config = dict(
    hidden_size=256,
    hidden_act='gelu',
    parallel_block=False,
    learning_rate=0.01,
    warmup_steps=200,
    schedule='wsd',
    max_seq_len=512,
    dataset='wikipedia_en',
)
MLP neurons of a small language model. Each row is named by its layer, matrix (up: input weights; down: output weights) and neuron, and shows model dimensions 64-127. Each number is 128 + 24 x the weight over its row's rms, rounded and kept within 0 to 255.
After each neuron's rows, "fires after" lists the tokens most often just before its 100 highest values on Wikipedia text that the model never trained on. A number after a token or word is its count.

L8.up104 [154 142 124 108 129 132 146  71  69 188 126 117 159  98 123 138  88 132 147 116 152  66 150 153  92 121 114 157 146 148 124 117 110 166 129 145 128 151 112 113  90 137 111 133 130 128 125 128 129 130 125 164 137 156 124 130 101 112 124 157 106 134 142 125]
L8.down104 [104 128 152  70  89 145 108 117 141 132 129 102 152 131  86 114 122 136  98 139 205 155 145 122 155 170 109 106 154 158  92 144 157 156  87 165 159 104 154 126 151 147 171 127 132 144 107 120  68  98 132 120 124 146  70 124 125 119 163 132 155  79 167 164]
fires after: "s" 74

L7.up124 [143  93 127  95  94 127 103 141 117  77 144 132  72 116 140 135 131 164 123 148 160 103 156 122 199 136 143 130 135 173 105 134  94 114 106 166 142 139 155 152 127 120 130 152 100 142 146 130 127 167 128 124 164  91 126 159 120 132 110 159 109 101  91 111]
L7.down124 [109 132 129  57 126  84 106 173 133 148 107 151 129 162 124 129 115 131  94 102 136 100 142 111 149 143 158 109 141 123 144 140 150 135 166 103 135 179 100 120 114 116 110 133 160 156 112 160 105 107 123 147 104  96 143 142 112 159 114 121 112 141 107 148]
fires after: " on" 21, " " 14, " On" 12, " Released" 9, " in" 7, " April" 5

L7.up243 [173 143 133 109 100  95  80  77 126 170 120  91 165  87 134 107 150  99 171 167 128 132 148 132  94 142 122 135 148 140 120 110 150 116 122 114 164 157 158  73 131 138 113 168 132 148 162 132 119 125 127 141 143 108 135 129 123 101 115 162  79 146 133 102]
L7.down243 [111 132 137 142 167 175 149 118  95 114 142 156  99 126 159 120 128 143  74 151 127 153  91 129 133 155 163 126 141 128  86 134 124 127 119 109  73 112 130  96 148 154 165 101 115  94 174 112 107 124 134 152 133 134  57 108 134 118 172 141 125 126 118 145]
fires after: "s" 22, " de" 9, "2" 9, "–" 7, "d" 5

L8.up801 [151 146 126  96 109 133  96 118 115 135 123 113 111 121 144 105 114 138 113 128 133 139 123 149 136 171 153  88 181 106 114 125 112 130 136 157 100 159 138 115 162 125  86 123 134 167 102 110 147 143 143 125  69 125 122 144 127 176  91 115 155 122 191 124]
L8.down801 [138 127 139 145 166 173 126 122 144 139 151 128  98 136 134 129 147 155 103 141 171  98 124 111 109 134 128 147 117 173 155 149 112 106 161 110 140 106 112  98 153  73 135  98 128 117 105 113 134 196 117  82  82 133 143 180 133 132 130 102 106 132  84 134]
fires after: "." 18, "4" 11, "th" 10, "5" 6, "6" 4, "8" 4

L7.up247 [144 107 132 117 106 149 114 119 113 151  93 134 128 150 147 145 147 182 108 154 141  88 130 136 133 122 138 160 136 107 119 144 129 170  91 139 126 145  86 106 104 136 129 133 173 184 101 126 155 103 131 125 129 134 118 125 169 153 107 173 117 132 146  83]
L7.down247 [166 147 134 122 103 107 154 138  66  90 142 143 107 145 179 126 124 107 104 161 136  81 136 109 143 147 118 151 126 108 120 118 176 164  96 144 223 154 133 142 122  65 109 136 143 139 137 144 149 146 135 133 111 135  85 135 131 110 135  88  75 136 183  99]
fires after: " in" 27, "s" 24, " In" 4

L5.up805 [120 182  74 133 129 171  90 142 120 118 133 109 101 115 110 168  96 131 171 130 140 127 123 161 144 114 153 140  92 101 185  95 132 151 129 112 100 123 140  83 127  98 148 117 116 125 106 162 128 108 106 112 128 151  93 123 113  77 137 164 142 146 103 144]
L5.down805 [124 106 147 128 141 150  84 134 125 116 171 135 130  89 115 127 137 131 123 149 127 123  69 109 130 128 148 106 102  89 105 142 134  90 146 120 124 133 130 162 180 129 170  90 129 130 129  92 130 130  90 157  83 130 162 117 175 123 117 133  89 118 142 108]
fires after: " " 68, "'" 8

L5.up349 [103 105 123  89 122 150 118 125  64  74 109 139 111 131 143 136 150 111 174 117 155 136 116 123 123 148 122 137 139 102 152 126 135 170 156 126 166  98 112  72 108 107 120  67 174 115  95 139 143 150 135 118 184 125 145 135 115 117 141 139 131 120 149 132]
L5.down349 [124 131 126 126 154 117 114 166 182 116 132 142 185 133 100 117 118 151  89 161 112 116 131 114  85 122 120 118 118 149 106 163 154 124 139 109 121 183 117 128 121  97 145  94  81  84 126 129 137 154 117 139 133 115 129 109 118 150 171 142 136  89 115  99]
fires after: " " 79, " in" 7, " the" 5

L5.up30 [125 140 166 137  96  94 129 167 140 147 136 134  90 162 147 124 150 166 118 139 124  77 150 148 102 118  94 177 147 122 143 140 140 154 113 127 118 119 105  98 124 127 151 102 146 148 148 145 166 121 175 146 166 115 107 120 128 160 149 114 123 122 136 101]
L5.down30 [134 177 135 149 153  99 127 119  63 113 131 119 106 105 137 200 122  89 114 100  91 138 144 142 110 136 116 135 124 134 128 114 156 151 177 108 125 134 110  91 129  85 157 138 138 147 127 162 134 104 101 139 143 156 112 124 127 129 154 111 112 121 121 105]
fires after: " a" 26, " A" 11, " number" 8, " an" 7, " series" 6

L5.up264 [137 117  97 130 134 137 150  99 113 156 156 101 114 125 150 110 112 120 141 194 123 134 140 153 129 124 138 117 164 161 138 117 106 141 120 145 154 117 110 130  98  70  90 159 150 138 138 139 126 104 109 119 154  98 124  95 137  97 137 119 164 121 114 140]
L5.down264 [118 136 123 176 137 137 108 129 126 114 125 154 146  99 108 149 126 114 149 143  85 122 106 130  86 116 118 128 102 119 127 106 177  55 147 108 174 140 140  97 124 136 162 109 120  87 114 144  96 121 146 136 113 145  82 151 100  65 144 155 127 141 111 132]
fires after: "." 28, "," 27, "t" 5, " Candidate" 5

L8.up226 [125 137 137 124 117 153 133  74  86 129 124  94  71  86 146 148 154 117 110 111  86 149 146 145 135 181 162 128 152 149 143 150 162  87 175 112 106  89 142 143 113 147 120 155 101 106 163 109  84 153 146 171 157 144 100 105 121 124 127 126 129 157 114 122]
L8.down226 [153 130  89 103 113 103 104  95 127 131 129 136 125 112 141 136 148 117 106 156 163 145 117 174 126 121 140 128 131 147 122 125 132 114  92 171 162 142 119 166 130 135  98 140 134 156 130 107 125 133 147 144 111 124  98 112 141 140 131 135  83  72 150 137]
fires after: "s" 33, " to" 10, " which" 7, " has" 4

L3.up674 [127 151 135 133 116 185 125 125 148 104 117 133 123  69 126 114 124 128 119 119 150 119 104 118 147 134 161 123  88  93 174 175 185 140 115  90  96  88 163 121 106 151 127 133 131 154 152  86 111 152 149 130 173 119 127  93 110  97 119 140 122 175 131 120]
L3.down674 [ 64 112 191 163 133 127 136 139 119 113 124 152 113 146 111 132 154 102 118 138 145 129 143 114 154  89 120 109 138 107 126 129 142 169 148 107 105 111  95  93 162 139 167 155 148 134 152 110 124 143 134 114 118 108  95 110 149 127 165 162 148 110 142 114]
fires after: " has" 21, " to" 13, " can" 11, "s" 8, " have" 5, " may" 5

L3.up940 [146 153 128 104 101 119 122 121 114 133 165 138 149 108 128 148 156 158  99 156 105 161 121 126 154 163 131 153 160 151 125 110 169  73  88 132 131 141 148 195 114 107 142 152 125 113 167 124 180 148 157 154 120 149 147 120 135  93 130 143 147 104 106 118]
L3.down940 [138 109 119 148 158 161 149 126 106 123 140 162 127 140 141 124 139 158 123  96  69 136 171 150 104 152 139 142 130 154 106 124 135  70  76 107  98 134 108 116 114  96 133 125 146 103 135 143  79 129 109 155  93 141 145 122 157 106 117 113 130  78 139 123]
fires after: " the" 39, " a" 6, " " 5, " b" 5

L8.up958 [106 160 175 118 129 152 124 113  87 149  90 132 148 156 105 159 127  63 154 102 118 121 118 124 115  91 119 145 115 167 140 124 122 145 137 138 108 153 130  97 108 107 112 103  89 139  78  91 136 107 155 131 143 108 128 100 160 153 103 141 122 116 104  97]
L8.down958 [135 100 146 111 125 172 111 131 133 111 155 102 157 151 122 115 127 108 158 130 127 131 137 131 128 145 105 140 138 106 131 107 170  89 116 141 184 127 148 160  96 100 151 106 127 176 121 173 140 148  99 118 136 159 145 133 135 158 166 144 157 115 124 122]
fires after: " the" 26, " and" 13, " or" 8, " to" 5, " as" 5, "," 5

L5.up76 [179 125 121 150 150 133 134  94 103 151 105  53 177 101 117 131 138 159 158 128 127 155 172 138 129 165 130 133 150 112 107 112 109 103 110 150 141 110 117 131 139 138 101 117 126 136 104 127 119 102 109 132  98 118 109 129 113 128 122 105 175 171 161 174]
L5.down76 [150 166 152 153  91 109 103 126 162 130 104 134 172 122 111 173 118 114  86 160 134 134 116  96 162 131 140 128 135 136  87 127 110 121 101 117 114 137 137 101 177 157 174 117 104 132 105 114 121 110  94  92 119  83 116  85 148 151 129 128 144 162 104 173]
fires after: "." 19, "1" 18, "2" 17, " " 8, "4" 6, "," 5

L5.up493 [166 129 143  91 172 120 111 106 114 146 105 102 169 114  77 125 131 113 128  94 144 112 138 102 174 126 140 103 122 143 137 144 155 120 124 161 138 144  84 133 126 127 140 122 127 105 160 120 103 145 121 131 137 121 165 134 117 128 172 112 122 143 127 163]
L5.down493 [ 95 105 144 162 131 158 119 139 127 140 154 126 117 170 125 135 136 123 108 110 115 134 112 166 108 128 123 130 122 124 139 114  99 153  97 138 135 102 113  91 142 132  63 142 140 131 100 127 144 144 106 128 134  90 130 134 145 113 111 143 140 107 132 100]
fires after: " (" 47, " " 22, "." 12, "-" 6

L3.up953 [116  96 161 121 153 106 118 156  97 121 127 161 121 124 122  78 131  99  97  99 157 102 185 172 143 132 126  64 139 134 171 115 162 134 129 146 117 129 136 173 159 113 122 130 145 127  86 125 112 106 121 151 100 110 132  97 144 114 161 103 141 177 130 102]
L3.down953 [107 152 123 157 132 171 118 120 179 147  73 145  89 104 168 115 122  82 123 160 137 108 152 107  96 149 118  98 128 135 138 104 161 118 148  99 112 139 134 168  80 145 129 135 150 150 141 152 131 146 129 109 164 139 123 111 109 154 120 124 135 106 122 139]
fires after: " the" 45, " The" 6, "s" 5, " |" 4

L8.up205 [140 157 146 136 120  88 128  70 122 153 133 107 137 107 137 123  84 100 107 134 165 133  99 156 142 122 110 101 148 149 114  99 114 146 168 151  88 103 114  91 140 137 129 165 131 146 134 110 108 143 128  99 119 136 145 178 122 100 160 122 142  96 124 151]
L8.down205 [119 137 115 129 145 160  83 118 105 114 129 147 122 115  70  79  92 100 114 104 149 104 111 152 111  87 144 136 107 172  98 142 175 139 117 107 108 136 172 191 146  92 123 140 111 118  93 121 127 102 151 128 158 190 126 104 139 106  75 101 147 130 141 146]
fires after: "s" 26, " War" 10, " Goals" 6, " war" 5, " pay" 4, " votes" 4

L5.up287 [144 132 126 124  93 155 150 174 147 110 100  97 118 120 115 121 167 143 153 126 129 131 113 145 133  72 102 175  93 148  86 135 125 115 109 148 142 109 168 132 167 100 131 155 105 174 145 126 156 103 147  86  68 141  85 163  98 141 132 163 153  86 106 104]
L5.down287 [147 164 155 109 197 146 127 175 108  85  87 109 125  95 123 129 150  96 124  96 124 159 152 136 125 109 121 156 161  84 117 126 114 168 187 130 141 165 163 125 143 162 130 140 156 155 138 123 130 112 153 130 145 164 115 130 111 107 115 140  92 130 129 102]
fires after: "In" 20, " In" 18, " in" 9, " Fi" 6, " De" 4, " " 4

L8.up209 [ 93 135 150 119 145 136 127 105 102 159 167 126 125 139 124 172 119 117 163  97 112 137 134  96 125 117 154 163 135 141 119 119  99 128 138 126 122 105 130 111 107 119 118 137 139 158 122 148 109 147 101 109 161 121 152 179 129 120  77 164 156 104  75 102]
L8.down209 [116 171 158 132 144 140 101 108 162 100 105 151 123  72 159 148 124 122 140 141 130 159 160 104  87 146 111 114 171 104 103 163 141 127 136 105 123 146 140 140 160 132 116 142 104  90 113  90 123 145  85 145 136 133 106  93 142 105 125 167 116  75 108 109]
fires after: " " 35, " On" 17, " on" 16, "On" 8, "1" 7

L7.up384 [127 127 122 106 135 120 129 175 143 112 159  79 120 135 135 111 134 134 172 119 114 174 126 128  82 144 123 166 132 147 160 160  98  81 127 126 121  98 113 131 114 117 117 117 150 171 186  90 147 133 154 106 129 149  84 153 149  95 138 129 108 148 146 141]
L7.down384 [138 129 129 138 161  86 101 130 153 109  92 130 156 118  91 102 155 112 155 129 119 116  55 127  66 116 109 163 135 147 107 134 109  89 123 135 125 129 127 182 123 124 131 132 166 125 113 134 127 134 135 123 121 143 122  95  87 107 116 127 145 132 101 108]
fires after: "'" 35, " a" 15, " A" 6, "." 6

L5.up964 [ 67 123 143 123 173 124 129 140 159 131  92 151 110 130 121 179 151  93 127 169  97 130 168 108  96 137 113 181 136 155 128 101 174 150 132 120 150 154 147 187 137 114 133  93 124 124 131 117 118 132 162 129 116 136 152  98 159 107 116 101 148 132 150 110]
L5.down964 [136 104 128 125 121 146  75 129 135  98 133 168  87 107 122 123  95 123 131 125 153 127 106 172 180 123 142 108 110 134  94 149  97 120 119 133  90 110 123 134 100 174 109 128 134  89 136 102 167 124 120 194  90 141 157 164 162 132 125 174 170 144  90 135]
fires after: " a" 39, " to" 13, " the" 6, "s" 4